python train.py --d_mlp=448 --activation="swiglu" --rope_fraction=1.0 --bias="none" --init_std_up=0.0339 --init_std_down=0.0 --optimizer="adamw" --beta2=0.98 --warmup_steps=285 --decay_fraction=0.682 --final_lr_fraction=0.05 --train_tokens=151000000
MLP neurons of a small language model. Each row is named by its layer, matrix (gate and up: input weights) and neuron, and shows model dimensions 0-223. Each number is 500 + 50 x the weight over its row's rms, rounded and kept within 0 to 999. Numbers have three digits each. A neuron's up and down rows have the sign that makes its largest values positive.
After each neuron's rows, "fires on" lists the tokens most often at its 100 highest values on Wikipedia text that the model never trained on.

L6.gate437:552441476506516494373535527610449435553430482462474513516444496503553425506474465429493490509445519421548437522433479514595409546596562495402517462520491427473565490425537461443445465555478548453434507568440549509566490511483555529566415463461515502484407453508513519499527558434379548438561511457512435555546514461455426400534435456453492484582440503580489370444467475507473533441445566438554567454482490559519584503461456471564534483457494525413473496499489455514509555512524547507501500521411420494534517461488484599504465427556542395513621450450485469422494547440533458490580509563505586509444509478490500460446533526558511466532558463504521594462481469629490560477505
L6.up437:514382467512495523390547491588567404550530510523495540464504569557535427517533486455522522490548429490515418483457520473573476490524508486453475422546553417373572511409567545545479518569526482507422485502512467555532397449488498519478469521431535555440444489605602496611450547474505515548504465511497405448532486497523429548507452423440549528477440486565469486520559465409486424455597563517458468472461526501567522497586439437444636465439487495421488418497414565556606481496515540513494524432513457418452525503477478501564525361466443462561556415526548521427482501472588529520502544486543466494422477504534475505516506546612501513541552531487498503523489467581587489513505
fires on: "ic", "tic", "st", "et", "tion", "m"

L6.gate160:470454537552404509505485483504525486504383508481580448508491514416501466510556559495499503557419539459563532445501498548530419546417451488476521566455548495530454478513532530508483457464494506455412541514449460455533608442479470443566460631443508475474561581613438549400488482476420522499568473444478465521554456481425475574475501462506514432514494496431415525515516522523519619513467581505576529525495541501506465438435598441502442485458535392510521491500511594653453422542510549595542469528448553490505477477550461437523436468470481480499520480480515484609527520525457533519449463480573583513527508521509506502376495520454588577473556603565462505533453549429505362479406
L6.up160:410559428505456565544429572498485547567405457504526549464485430508494470451575508491549415427514536547513511491485473504495517446462422516502472463470505554440483491505560470402491489480524504495456507480386483530478452485516586502562639493524464498421499522526529522566410453468546473570550457583437501574438495473490610447558591486501605478398402436532500527512496414581498559465521542461496505365510424519580469435489573438442568545490416507431551464589509484582565565438522488518530521541465504511472443526558488423443470468506497522571468420495572499530482540639504562477527533574516483539541614546529486535506505531601482461468499412518507518562444513510564562480529
fires on: "in", "ob", "up", "wh", "ir"

L6.gate410:581379401490419467474465437444489463552487538479525448485460605477525452572626437527532522435508504516518508522584490501517527510473527459559422450436578453507503516466462562507471466508490494540513495480468449535576486495460425585536408513388491425500448539509590506511447458443475571505510478374510435440434474478455461519448458497572453511507498550516516458549422451503537427614470569476547501529461604461486553544484453472494530484534492480481542526611481528451497644560476545462504557568492475486502519471513503414475458483500483396478490473560579551431594535489507418529529419549523452460657480510518550571518373508558557450457518473492503573532501466490495389470477
L6.up410:468512584503482442466568506451450487567567535478529472559536511488498505569593490588522475557550592559449542566435437490502502537526475471497471404364534422579471559439473580477573550514447525441481431440536549510470371522517505427578531514499420549398502456515547522451479484498525559539525496476528493525526487524506413549519446515479479479484430460502442456545441496540526455538514538562426399459626407469585448562606456474529526519459459480507602522523431476485540468491450431521427465539519524404469413534553471448447459425471534440377456443568564460549452541477484411477523466458567543443606565467489457520499529490534539473591533493529500434487509531465535441568506
fires on: "re", "ty", "ity", "er", "om", "le"

L6.gate133:479566495542428484603439437448454580491452524516502457490513485481555480492553531525451471419355442501518451549510536509498407466569417449466504429483509513493480515470550478420434467503482401455474523490435502542524529589450452597458493522517458447508566494520587521519531485540489517554469432463521511483452440496490578450533522477556418506556466499490514480542567473568477537518502521406511503510565538521462556477486487400517446519481527465511452396618506339523471458553471490530641521421429509534440474592512420536441415485556486469474506517493495493554480461485528466494576535461471649500471500592536440469483342521573550448467547446520597557515439565511544441451537
L6.up133:430552540605380520516539556513473517482425442456530445497470466517489524486506435521501431560434478587452462478509464584507488471455486487627483506462539578533457581456495512539571519466503495574444508479369368510512574555468468408506490495508378487447602517562548571474440511602476439561414440438483440507552501525501471635585442497506564466548483513502458436515533527496503553480568489509489422438536570526512460390479529460546439478452494397438547461622439504460484506504491462522465506606525519459526440650509495474521471481454489495469564542499575436481395472498507496506464464534489589473564494550532495526437488496504516483460516460559551528511448593523520489504428
fires on: "re"

L6.gate93:521488467425590533463406499587515485469512403470481437492525496544562537475419538470562444518466514510582562555471467537475426461523453479460362466452509423484504415508487496480564524475578535489495544545383418417486522505482481475452444555573476464492474476458463431447514462445517479566611503498481483546465513486554447476537569573480416465499498525499499464567459414468632547450494531433537489492447519468540587595458492554559442587475577471463487445519486425511454453532557468553511436553451476518483414578468522521508496488542494527520567461503556498457604568551478468498553433440462477502628414453452552552588518544525477470492500579578432507461526475463648534411461
L6.up93:438498532503438505493462453569462519493410499537532431618575481554527536509502476576504474579484409458500511436423494499499437487509527510544448460499493484557464582542515535493480485488509458505541507362534492483512614510568444603619443470613450490439469496547419498562555450512526508484481566450462423559494475387455474561512473506605459548474482547466503528554465499566520533526469488508561433492509629496403448484538552517533547544482446424428486526471601494513501513508574541506544556543604537392576476473553429545561509533456432482534461518486561504522589467520550524424426484553586467558494507495530506488548518406469529520562528562452446677450464520552525452511486
fires on: "at", "re", "t", "it", "comm"

L2.gate244:570566507539417459439446559440455415416518434425520548466522497459376487462509482501554471446548567501512496503496454522479554468515561478611518414483585556465573474596564580549574461463568501558469477534396449529580425520517443534519493585570483524442561529475558527428498532498504535519508455585577557500563556539427496531413471477476535448553481457563558481469506444522550527435406540616460475500481487488578467451428496426432547517514463434534459540508547471522555545490488505398501479451459485448450455530424473460506443515505457507524474462495523480544554461478512585450459444426430537491493554457533554585514446510497433402525612576520422615521449582506572490471476
L2.up244:594535433529476446562514532535498412464543377412601493525489510497428500488468456435542513485511444506600513525475493485477543469505507500634473504446582442586564560486535429499539491411556484513531466532507464599526497547508535485533547534583464516503607430486519479468461497485584521505505463578583534477534540487502544501499502535391483495460580406511561480437517388639478529437447545473587546519532505483582538432421387508424510510508432516523449450401451544534564548463478453431504545509472468515525500548456488457531550511567513466512444497522417495528541496412429587455484512415389564508448521413547526540490472606571478480514502545550441580471565539484532506453502
fires on: "os", "Play", "And", "our", "y", "tour"

L2.gate259:567594492414529484525499515522421513530426613497426511488572445442489487589533498505545551504471603572474544537555501531545508574486441377507461466489492464500530518518506634520423579437464455485421453443566522522516547556544404470602586474456610439536568494509567514447462511460474504484482502418538491524502542530497526484497545543438538414524548557485550441520531469519425428485478447546464506504484598439464491535493499535488499506416594445422562458548494468550465586539444377476529497440499536418536422538520561464528510586481489499411431456395529510432412525534571546423489439509503459458465458457513539551546517500514547532490619552526476578462555553547539553539518
L2.up259:588500481432440535525501591387580512573535585501533477558545444455508462505469470587461503477487452458471572440554603538554450525515524490572485491465508441472599506578545515527472469486491403478471482556558480462510498470573536524514621606446460530428560427479443503584512452558493456505534432534558520451479484562535504518500494527393531447372533535422477618411584458502498477588482480468485468544401492452471479547547562553532451505516529453431455467524490549485478516527465538468471498417470433555410505503525623440497481465487473516536375489543579493553480523493467529530549462630534484489450450580526385471497495564468494571471501496531523495506572587426501533433518
fires on: "ar", "om", "unn", "o", "row", "end"

L6.gate21:470547489553483482487525523570528543570525532505584484512578409559479421502460618476435463555533449570514461580526544439480495539482505492444458459506584528531498418615511486532478501486531473533483485428484592507389540539379469444466516528469525494470445493583549486453540448546532455542524484535512472455486505494475521565504510472557487407514510433497475579516541467591549599487399433539469500426492557464550548587512539407529441588398551418464522474613478482471496464513461506423551591601498579575550417493511488503440568645415522462508555482539426556502464537544447540560448472468526504501535543473550494548493470532409553404518479494447566464491498585488508502599511
L6.up21:383528438552454533470454508504527467515473511534566485489525436562487489454571573494542534477472502494553542497417523591550359552427454537503457450564475504520467553519492445424471430453483456569587491520548434477449605506565502526530504508559498485495565544521441572469437478481492512586472379484484495524482504319531532485538432569506562399523530488442451574537497505552537557457492530483488595437561440563529567469535602437552515576464529444408546507557518486564488559509604572513519440583488526433528415462468466533483468529466457523543515577516503496524485472448460521535415598538482601575434560594541520491454464561603504469509423511532458540526478505467543535504539
fires on: "In", "in", "re"

L3.gate313:506472450500568407516536559586547516427511442457572488450380525545444482478491540414585483507513572451479523569395475469534471498506579491440506436453432527579513472495529598420493465558573502481478564544527471539525474449470525492521448488513418525568543554441462534387483529516471517572544423606450481510515513551451477421454457493538444615498437546488501484483509467501551562457459512613491470501613494606600626574496509509525541498497498535561544516525560563480471484415567554518456507503569454514523553465473485463518508503501632438442554437531549507540518482564496536455536503496553539543522557468453498609475434507484407543581435534525462392455473557424540559456542
L3.up313:506565342569446425534462557409530527530559536531516480531504486555463512506483510450598589460491541539428538582506519418475539445574485489539471438554500499446470535481548511553485508489584567578433537516488389474529415562453580416528526509548523566352601431534519544499567508481489431461517391532464440469443599579561448502493533421425427534451485537526478485496597539488490469496576453453545492507449570519536518622387491499428550453470558486531461533471554507548469481520491496502560511534470524441614485431551416467500519453568496536429508521509565523560423524512539462457488476506450467601479514497483585539549521526512500459484486535474558570462520568421551530518477
fires on: "y", "ey", "ep", "all", "eb", "ay"

L2.gate265:528507563526479470398476500486421482396475570474540420499485484485507476562405537517603563471566491582519483494514469496474513545511499501565521480435470512556457421446553567442459521571612497513418491522516480500549546503600433493542528538466528548521574452533482396514456539417483643514481458424450542436533494538514491531481407464468465439458576515632581415521467471462505465458401480432490526536507543581473519496384512489528574537487540416463445378501512487504587571438521558523556421467482495462433425502480460460633502530494533504500530427546521517527550421541601458515575550564519520489517476510531409500432529463452491492422576461525467589517436527517495516536530
L2.up265:529501525413480556458510507455438489531472386490497483544439524462397455520532492440501517448527547404486547439618452531471431521500420627556488433542510410477411511561551453491556501527531474499607516560500506639525431464527516466513447537442420551399537609505461560448469539452522599532451520570542511562472497500523497418478496565558502493510581436493496594494458551582456490450459564488462572421483400438576522494419431474515468422520508544505472528525569471445500524541471423448540513441460451573427538554411543467463519411482367494518413501513519443482543528502491527547392535489508461504471533521482424539484510490445591453513543488493498535555496477525555561538518
fires on: "our", "New", "tour", "ear", "ail"

L6.gate271:572550522589449446482455596513471523573436487536494480475581432493496529575550510555508463473530424527573498463506513478460412541502459507552375465529558484478452554590464511520396456535545441567494575477422502403553490537465486540591436584509471516438494514552569565445414512489519501590519402507503447585406533422521520491423598508481488460552525469488471423512557508548559501525504504436479565499583498527481509492459532485500449586412461409550403467586547463519415488597491468446589499508430519551562484499503526541474529482508428539563541507497599581475489438516469537470445530519489631531500439506517445535422530447549546439540520500557499543518436594516454403479543
L6.up271:552489490474555482481376474458508430476471420416544469535480532517548532488461486419550532597394430446511579543476455537492397507526484512471508632560559470535489540563497479527509593453456511448432529593484486451499510577487531440524426488510460566482505449479604430438421537611529453508473463414584468599509536464549469488571443563447493569515532500502431529488440482583580521471434481437542488496582435433477600602497469474554509461454522496439493489462524498628525523501478521511505406523632565523460463481547459534462549523500516512413497569401438505499465581496435451515451459502447497526408608425504518436452503551530449525545483574566483522499494508517503530486492
fires on: "re", "op", "In", "of "

L3.gate243:510510510474560455515498474587504556600505425554488413461477496516590521495505416560485454550495480435636479507497545512489464514474333483440490476485510462543508435513408422403454545414511471477437496459532509453537574455396491504466476427588537503591501525527472510459572478459483525507599450485492451504527478494558506490484504531608457530488516559515556456535448522491523566422570560491512519557551505492594485459519446464544582587424418502525488507505452424578571536481502434453498441560498450506522584465535556499464536536521517432496413367543400431468538595481540483473520503490585557580482488455521516429597504411498482519531510573505421486612496458543553578510520
L3.up243:573610516476513542569438447551571468478507521582540482467424417524503517492464486542468529483473466496441460529478485548534557435542429479472513430477461560477521493519491545441424465561436398496424520434524495566516566571423463431542490446541525521472518481567533426596415429444493489439514521560511528459598537420541603475486560548594549589503521502516570574504454522510455531502506527523579455579468567424509510500500454490555490541537457591507540489467395441426541549379462442484402524489485499486562615530476491542473493516492561463470548402605482536489483528527484473494473540441539480560422407413507486537530511443521501556538614629532487469545451607473474481478550
fires on: "i", "z"

L6.gate155:406430448503490462484417420496491540471431502451424473491569435482456470465560423490478549507443467441520445548514453519567518483519506394507457534431519535469458546546522426474515494522501489545504469495504474505494441546507612520523418520427421435429527593584538507455467516465418557463451457557416435522419528444514492516498484420539614479384380432486559523470494437548579485642510641535585457502440510497471472549439562404503513473525563482418446539496497548565499496508561500486503614578482507477422524553518409511450499531577488437514460489546569523410410555486610566482535503508518470532486518540505526499491475527471552472499471499434405490461484479566518435436522
L6.up155:427430450430494517479494477553529509494460491491456541535513486582413487549401518490515544503500416520605486476548418487502474409365468555480529529571558466490452458569465490499489566445550558554517551513555549476563559483451484560535609571413508514486524426455552443510504474484416542472525517509519476487571426553530482482532553512455565515489480547406448576569455416522628486496484592457582482398583500477478523515495417483477497474537482397477370471497518465512469408534556521558493517533519528437490400485509500483455363461493523492545430534596531448570495499578440511566392512489556452546434504489479414570502455502508558487387430495560452473476438477513450498471520
fires on: "in", "su", "mil", "kn", "Gen"

L3.gate406:465464596471578460504552517507522511439534554595500534462498518547542503502480476546428414512548497449630476506415405483427518442419591467476540524575489436507487483563492597522589411551551490484539461438516431536505520369468492520496401489523485496545430518448538501556383510557444488439555465529473449463470421426529426510517543492508532482531438407450530477598457492489515540423490571546478627427523432525490521415567519433505516486438529422432457402553467442492556531526530505478490500456376493493566478559550525495533508604507443478536538546540391453507551445495515434477589469462602506542479532498559553464481397467591506480465507531514516546501499468570520514473512
L3.up406:420522569487618456515480487650543465381525418500544485528528468494551479492422547422530485526513518441509401488395480439495479538465492480464535549462522487502489451530452540478481541560556522362402510479594520502465595481528491522453447495399481484490545513475448514543382562618447578458482424463502475529511533539542555416505505550509516590457581499418527558526519537535479480492524553515458542501549478543481536525493588536497526471488490530450537484600498476595378488500603549476607600479502486464537473458418495487526443503479531459555536435556434470527547439505419487559509571431422555447554619399468443552496519521530485532515437505520523496492480558518454431511495
fires on: "and ", "es", "il", "\"", "ock", "or"

L6.gate147:541441578504396517490420435631373445519425602461482534514467544547446479454447379556472529405482480456444541493601608423485587491574479519491525476481478500534571506504466484517515504496505515509500535411548499514474410412514534509517456514445522480497487527497459445430467471402505444533476504540495460518623501447438549470552400499554435435492546531535569568457436494512525581529554504482494517488561542424501510508502613462538528543415449475549429486494552530579485513592498413484460636485557511505507570503550433455449507513551426446467480441527497447420518541508631489520454538567548493470442477431522463587394467485503521476541536530470521439469462470502535507436530
L6.up147:589441555486450477487542472542494468450444539527410433449511476549420569476468467579565497433439458468510497381489444521550505519503428416456608440457526441528588425595551426566515570520514525542546489455436410423477469597430503467497499552598452408469517474483451474509530491416514477540389411549486484439535459365422539491441577564582469458484465514406513485528523554515493506479494551544494525586567475446490512523514464422541516500434579581550497470458463508442496416492450507467507484495450512473496501452562501523515460490481514480437554490612536501505468418464571515564446564490533506551513567416468464424500455490589511582528551587450577542459515423458486549502530
fires on: "a", "Ma"

L6.gate286:523529488551412558521437495557529513503545535513532556568449536550464386572480570448418528519501429555548514526492556497545451477468453403479512495559511506514394514476361526567462478519560476565446556498531525533577600496509448485533530480478493441452463487553575494473537563507550401550481540419578546469491468545460533594511493503473430481501460515546490527620461439491507466482446481549602501503499508580624503553576578357444499492397465379457448547590488502521504466553516474458528493501529620517545492387529491435525483591449521412457508525512549597500490500500524435389455424551499445530486467503504530604478466485462551555512492422505468513542477506554480448490466
L6.up286:473471465484487479525511595530467574473473483523555535478560400574390485444506519420486421529436535466527497520459569543518409429424414498472495424556548564407452546619461529453480443412474488555577521444350430472490501456467490533527586514471554428422464425590477551482537483557490456578453436582464458579443468463474561562579502462560520450482495416501485491507506517511632621453477464507550477452514513479562529522494500397493495505397442477507525486619523528514430539497502533590501586545481474533581430498580455495449476487461487498582481470480505496394467448519547509504547551558447527546442488545528506433549393495455513496464454470496463487496538567538499490513476
fires on: "in", "en", "im"

L3.gate383:531513564552425527484509466517520511553499585455585565469467497574537440508588467521554473455503492439552580584528454517573586460490521479512462530498531504525461553509503573468455494512463503463479513541463462583566457513473486472601563556453519513577628492620569467539475482559503478520399538520473551482533436551480408500471534575470518482514626458433495542449574427529507490435537490422507594530401593495488519465544427488471571521467505425460400470502401502506397527479467534531514524484576508406442541528480491489492465575530400515479413551482616512502483480517479492511472393599486445464449509462554477521412511468577484578539569567472535477507612462501570572477575
L3.up383:542490535485497515539427443458515532472567559489455516541628449467470470430529524588579445406528487450472487598477513520537538442508549530527515455475600517473507536555558571465507529456466482494441539511436465640465452543486431556432510409450557573502531506431395457446514436453531486497476537496473478503613516525515409531497530551411469436461464417480565467499575449524435484520484449540454619528556475627471553448604522445551497491440582492455547496465476432575508580447479485538409430449488567521474525407385490469487595608487437535471459508488537523441443501471423434554478510480562475529508451512506455415560528502540564493563532539500534462502529460459580526538532
fires on: "=", "(", "al", "om", "of ", "ar"

L6.gate292:521552566555532462546456513536506471548521539533496454476492565556411419553547459437570553553471523464449462467546523494476430465489435508508520481480485491515469615417515469455525459495604416543530496453500487507600438575450452453489405580532459487452564569496468482502397465474450524437514521481563557525428522525566512485477528405483463557499578415525552432504367423509562420491540431496480518563596504423472465528608563465502489500477399419361544541571476528474476517483451427520461544492508539486391539443475450478458466520527467393529479415527505540508443483498472442473476373516471569455457426400525537504496414577459470475460482576521454546549476524525548490477568
L6.up292:526570514500520498518474485553544499599418378548500536497454447522436468480471507537595535513484597509496588465513537542508514545561392463564457547462495532432382536558482496544437465439496501501431440490424484484581525507497519502442482531541453532396614542561577451621403490647524480531464598432508467487472509485459474530432499501563514431422572506496485516525524466604631559479532526482527528443588538516439511619572523532511545491533454534434518499539445612566490521548446517396554500483431545477462440543424492437495421521470441470507569524604524492555447490515478519518506514489434467525511546441519529537576444494573470420468549537523435509517470556469499509519508
fires on: "play", "sc", "we", "st", "Play"

L6.gate298:580455563527476408448501471482478442529479572460432494543470511405554540568441556519470496519499410453530479494550497547482484514363453511541502561379546470545533472493560542481542558552471474493411478543555450518572641490522451568542401586527561437576448529533503562422532579453465492510526505532485546570578562468494487497449497415416441497469503490443552452569417404468488472470468535584582498517572592466462434530499495526475546549471556436558596416490488504562470511505497471596547491497455493475529441549522466588576416508571531535457526524524480642555535503508492518487559426478498539484439517480522545477459503516530428585420533590454418526476527513510439520438526
L6.up298:471434541468572481471502437413510456541432556392467563509470460492554505553506578545518586520548431430497493384490596500467546521434490547526530587453526436559472519516536517488501490523540465539425442582507447476565554473627419593611487557475477516541415566534526495368447522435437588432523379465456574612510494452564419508521442514478419458433528501464495468598520454513487513551468555580564528434536514532509471530533556494529579470474463454579471512434519548533448477497593465453478551482494448459505481514449531433528504453527519502495490454504514516641533537470541536536482488490477586549448493474469520510443525481596416500525499553418481583439584514455552526490508
fires on: "av", "v", "ab", "n", "w"

L3.gate163:481452458451503575525467576471618520455491600430461520517492468507517508531497495466457481539498489459602570520413515477554453560527479449423552419442434515564520422583497390450555505527529436430569459481454454527480498431411479561516525496605525620550494444607566514521603551433456453529501551514535562506577444436399438504537408527529422541546550553406478481491481405504497504463519520471458531527519503423493510544476463507526449493392449493632486434515553525486432480492472477511540469526431495573507492509598496501473464497502503478407418564522444477480492454562572394501531460561583500462450442502577578505439561467528520569501546508492506577462433467478519434531549
L3.up163:498639458541461479494511523583579476492464564449466450500454466590467499451522482514481565482471523559437424522391463545542601419557441566557433542529451614498535437572510568517599541538568454409376507550428476461551498600488508560535553450495495428473541381542496495507435486434413460524528495582550507465576575551576507519498482503517499488462474580502560528517533443534409551457556458471519515536404543490477522566484506459563474366485471500521555469532526455608407462525505514544523505494485448568591465469488429541562489480540539484450469518525500503504499583507496437532469585467504413525421467451530511562555575579524512561511451499488526457481430538586473491465525
fires on: "z", "as", "x"

L3.gate253:565480510540442496468479516555518538412445355603595411448490422571501500560548476507521462459520484390508443508445401455519492412441481557459472400527571455464485496630536443410528536521504492504403523548493457512461460449476455508517460557368463483449374478442493548457520503424526476466522420547518414468428455490526481469483547540499455523541508538505503554595513458472458497453423487500543537425453596452476500406537563548537492492482466500495522529470411572525466518509477537553528483469523451424474564602476547544517501566509558486549587393512466514518467489463435479568600539435554526457557459410575509519496531455416403441452506552457460517528540476517534528511509
L3.up253:585504550468433602529478491377564533494565423550560494551556524515475481501478458498505474444470522556486452598514475473525492493455551408548526470535500475454528597449492487477459359477498481612405463508473514471447459529535397438502515427518472558457530475451477579475489483482508543483512454511514508506503500580523496528448481423484575495553448514455455483597598435526542544493456543470523427503423626471589504507480517568422566489526594627512501485416480579494481560413434579362561472444508487469529592409544484512490499466523498451445592487546443438479475504497429472478525507455523409498589521458530565519425486502463488445542545623527509571533505500442455526503551
fires on: "}", "at", "====", "===", "i", "ati"

L3.gate380:501508541444552451505437462488501494398472529439485505613510382468476470459528539472515510537504489485508489479465472517534430451494495621543463431559407453503483545491558510429486520541549453488484436508517478552491508438573503476525502514550513436506532497497600509529612451473543560463481537570487560530502525501499497449404413475576464526521521514467608561486455483370492534443450627361490566522431490491522540576539444588588522474514547434467557535585487556520412457555459459605470510478467430554490551545483416588457456445501459425450404447554489602463500542455535578563517502488494419483425477415491551540520474574457513508485559555564465452535480541572488601532521
L3.up380:596527485434526589504514514438477472475553544476543529423605511518543480483520538563410501608555465569529505449550556543584502463462557469526445546519543561615503509412522473535523529526418448518465542556592566562444455528575529418478612497495538521511510433408464490478473440501502524519458478390525406515564437458506517482455431486437498488470496465552428471473520432497466488522551459480572509536478482505539450462526545474486498583371568559521420407508604578522433465431476443561517512426442497492454418347488509518547567551530488532466444464528444409598438477472509526488392474490488483436493435558523548477577564601494529552479463469426524495476538510494509536502519
fires on: "bl", "sm", "usin", "Sw", "Kingd", "ven"

L2.gate350:603489512502514401498500526511441492519396523515456507519474489477498494513455448599504522495439497482517558465512575490567503517421483522526411507547515572552484442437520419475498455447387452505529552455443457485518617512461440439471399523472515537542519523518502499489378494448551584483467473546583449500514520561570523454513506523493486558455448527521454504560447522470585512514510620455486469461538491514571477481573544512564619599516480529546516439605519572479429550461459494393385463493427442507512470447558399578494506484487452401491542419449517460480512634466492396443433553522424529507532461433520509433634527444440493466453477457447509536438410508493490498533532
L2.up350:443542543531516527452455457581481506491459530526502446474493467470477478493486431443393490529498529455515468554470498506459519466495527548446457475473433582589517577543487497497499605625496569543451433498511518481390521525543503493457478425495478540456469585545530453514467519457492528501540506512481471547572431570587586516554515493435492540556443421504551503486579539396541493332480586431531482467595499494457454479431537501602591468522484408469522487509519475429549596483593431527514505441478456374569547513568473460439528508504449515390615525496490497519526502524536359476517538523552529505442401519450431506438577495492527591446482557491524585429510454572542530473512
fires on: "oy", "ent", "ast", "ay", "tain", "i"

L3.gate413:505544508464431382567535426509475479435590476480594495493523478492451467567505435499587514539448444588416446438493497558560386476491482524397455536465419501474529493531564603444451460594518389476464542593586463516534577591433581580512549520458442598532516480464457546438477519537494386601530479565428463570459486529565524520453534483570586413559542504569490488538480418451424562506433470477464453492524565464487534467552450463570525516468479431441516482490489454462557504529489467501501496487532454478488408508563490475502546442514448497431456534454541518442504520581593467453513494506528508399449535473475532586473483538526487517502490614561543408568530496552497533543471
L3.up413:492471507502551548466512537490355537467406522485563473489514427484490478373557546432491568427525471453515572464539502473492558526513542478532430507487529474532484618497604479535544492446546599439459475476510501543484410535551537548520500501528417506412542490501456582485652493366548497538478481554487461503445572488546494525470588461442523393551566475546517327470510563525514597449512517478512448493462534491507512539453535447524524487510572428577463524511571466525441560480472539516573463554519481601595456494526565597490561494434421502426525500509486479460556408551553483433467427546477536519556541485438530515411567550443497537497507445548514459512441415522495501535547
fires on: "en", "th", "ad", "y", "d", "ep"

L3.gate409:480483387522561526458500446533550533498464388479607437550404490554486511474446437548575511446529528456509547584417497533550538471586500563485555503450485536540577462491558524491511517540549471578493489475436394506472412491514494469558490554482523448544543527501457453487471465484497450504582496525612524502469433510435466562424397508396458421540568541375518545487447436533504559414464577452467501545512600489518477428518439406437551506498489506551554475486491624521390476435466566496533449503570477550512439505590507509557447563484565513482501486470443513419552509542491530452562442517563532506546420421585568496440541427470514594526485543519463489626520510527519554512505
L3.up409:493471522544496451498430368476495471504514529513544543492535416411430567484528532509493520398551498493614419489500447521542570470573508596417516496511427526522510361546499537546479507524479458416454439465461485590569511533523473462622504458468558563495473487553436551510459459525465519486434444536512594419528508424496513489520507512455443516546613548529498541440489502549499573440495509520510471527443551580547488425656414447495525498553445504512526436458425449482505539429510563564534399654492436498483523513523566470486465502582498510593498473530482536574524558452497473488425486511499450576479531535586514473516581514598449487471552521584533628477522525501489548465512
fires on: "Ph", "i", "z", "th", "And", "eb"

L6.gate163:555554459402477522393621516598520545462558446535479492475501466440520437443521477542539494439531500483509566555490506526522464535467466552512534533538545421489479444453526521568462484509521545442499519539460539603540463525482381506523454425530575488477483516507480431423462536515387508484439501553503510496458529502498429497517440552446459586485368398600495508558485497503500595424466531497567520558433457420440582539604474455544468500481557495494553462569426563568552403488428615539440559508460455550558502543494500550494515509497523382521521448537595575414398516452464599507526481423531588447549475522552528541576398432522511535512533483456494467495539477481476480483554
L6.up163:539439444523535462475432447550523500512502484545526438459499504550556474506503554465516458584532534560473488419515478469437462442478469448431434496529545430443450512460577558478407542479457478568503421568566452532521455606492505500428514611509398493489461536578519497595501486474494493507535668497499384541572524503540536426437542460408595492477464493576471606504511489394585523456487525505546518353518478599550457476542547534489511483643495562446544518426474495507499584457504546548516544458432510474496507495427504394509467494513471446530526492436428524520496547521518479533416499428451516470473508556501418463419397451548489500537616526482533495511471566446531425479525
fires on: "in", "y", "ic", "ation", "tic"

L3.gate384:405485569582575448532538513547521396578490519532510581465481501536530500479493445496471520544507418389535412545519481565600445496474487536477400459484504592553473440519465510352416488504513421494495557470524463558525651532477438519526448468469596553534466518552518469569515510427421602486535498489499445539548435457500430459444524474455485471530466641480545515539445554590506484492493503476507456538510536558535478478469566547529564528499499514540463485544443425526472631487538498527541536544428441544560495513504545513485554559480501508492595484504513500410535522485512541457631493561545631491507395499588472483595401492532472477495457490483422516474487533531467583493559
L3.up384:390503567533593460512558402451497478456511501531542543474475558592475521544512468448459533580564417475547380464547483526458460521524517539454408508489447570479515540514517497396454497451465576539532549504544500582507616499507519544526445405536559494592530502498482484571568444447534507498524523487516450522548445397548524526469517472479568399495512598464534509514493499555424436447512423614420464552480512556446396468497587493461558508521462521513499546487482431480536534531536431490438512534472507532564444504519435499548541520442428612504529529541383391515560501509511507458592511583468611533557472438453517453590448470592401539545459502521462495484508528473485583514426
fires on: "z", "p", "ol", "k", "st", "ach"

L6.gate244:530470494572458586513462490596475579572579479590497477498456437540558449414460511489542514510516500573546490482474527508480427429508444588480409430538453427403454472491437515488410445434547495544475530450401530484528461472534395481535598533580501484440525441539536510499524522447391489604560572502427505467419579492521513483524504437552538419537498558541497590520432439533555570418434547498499573474532481491481594520490529460565595602499457470488497509579548473496468520492507566494526487533484462531430464435425511520528485578547509484590479442495573462510524500555484525431520519448478520539481479506561534555531420527486496484413512567520449540588371553508611419412499
L6.up244:535575535483515551543523510500493522465402484573461462499556564548520493500415563499555546590450504526433520630494518435503454489469464513538474477517516417497435558487489647531530515479535473477544542391455557499483486499485470500462516545476488419402422512516582382510578582419506530484529482520505402468507496514528585590540594550611452509493491470523575495623528401510475473515479498567490470550531494455506437455550515450499507522477494553519413555486493422513428478492475439414479524564510605555436430455549501463488543487435478499414503480440421454406601505552450495505513511467531505526585478426554525514505582475486522607432466581448403584519458465440470510578513
fires on: "it", "u", "et", "at", "t"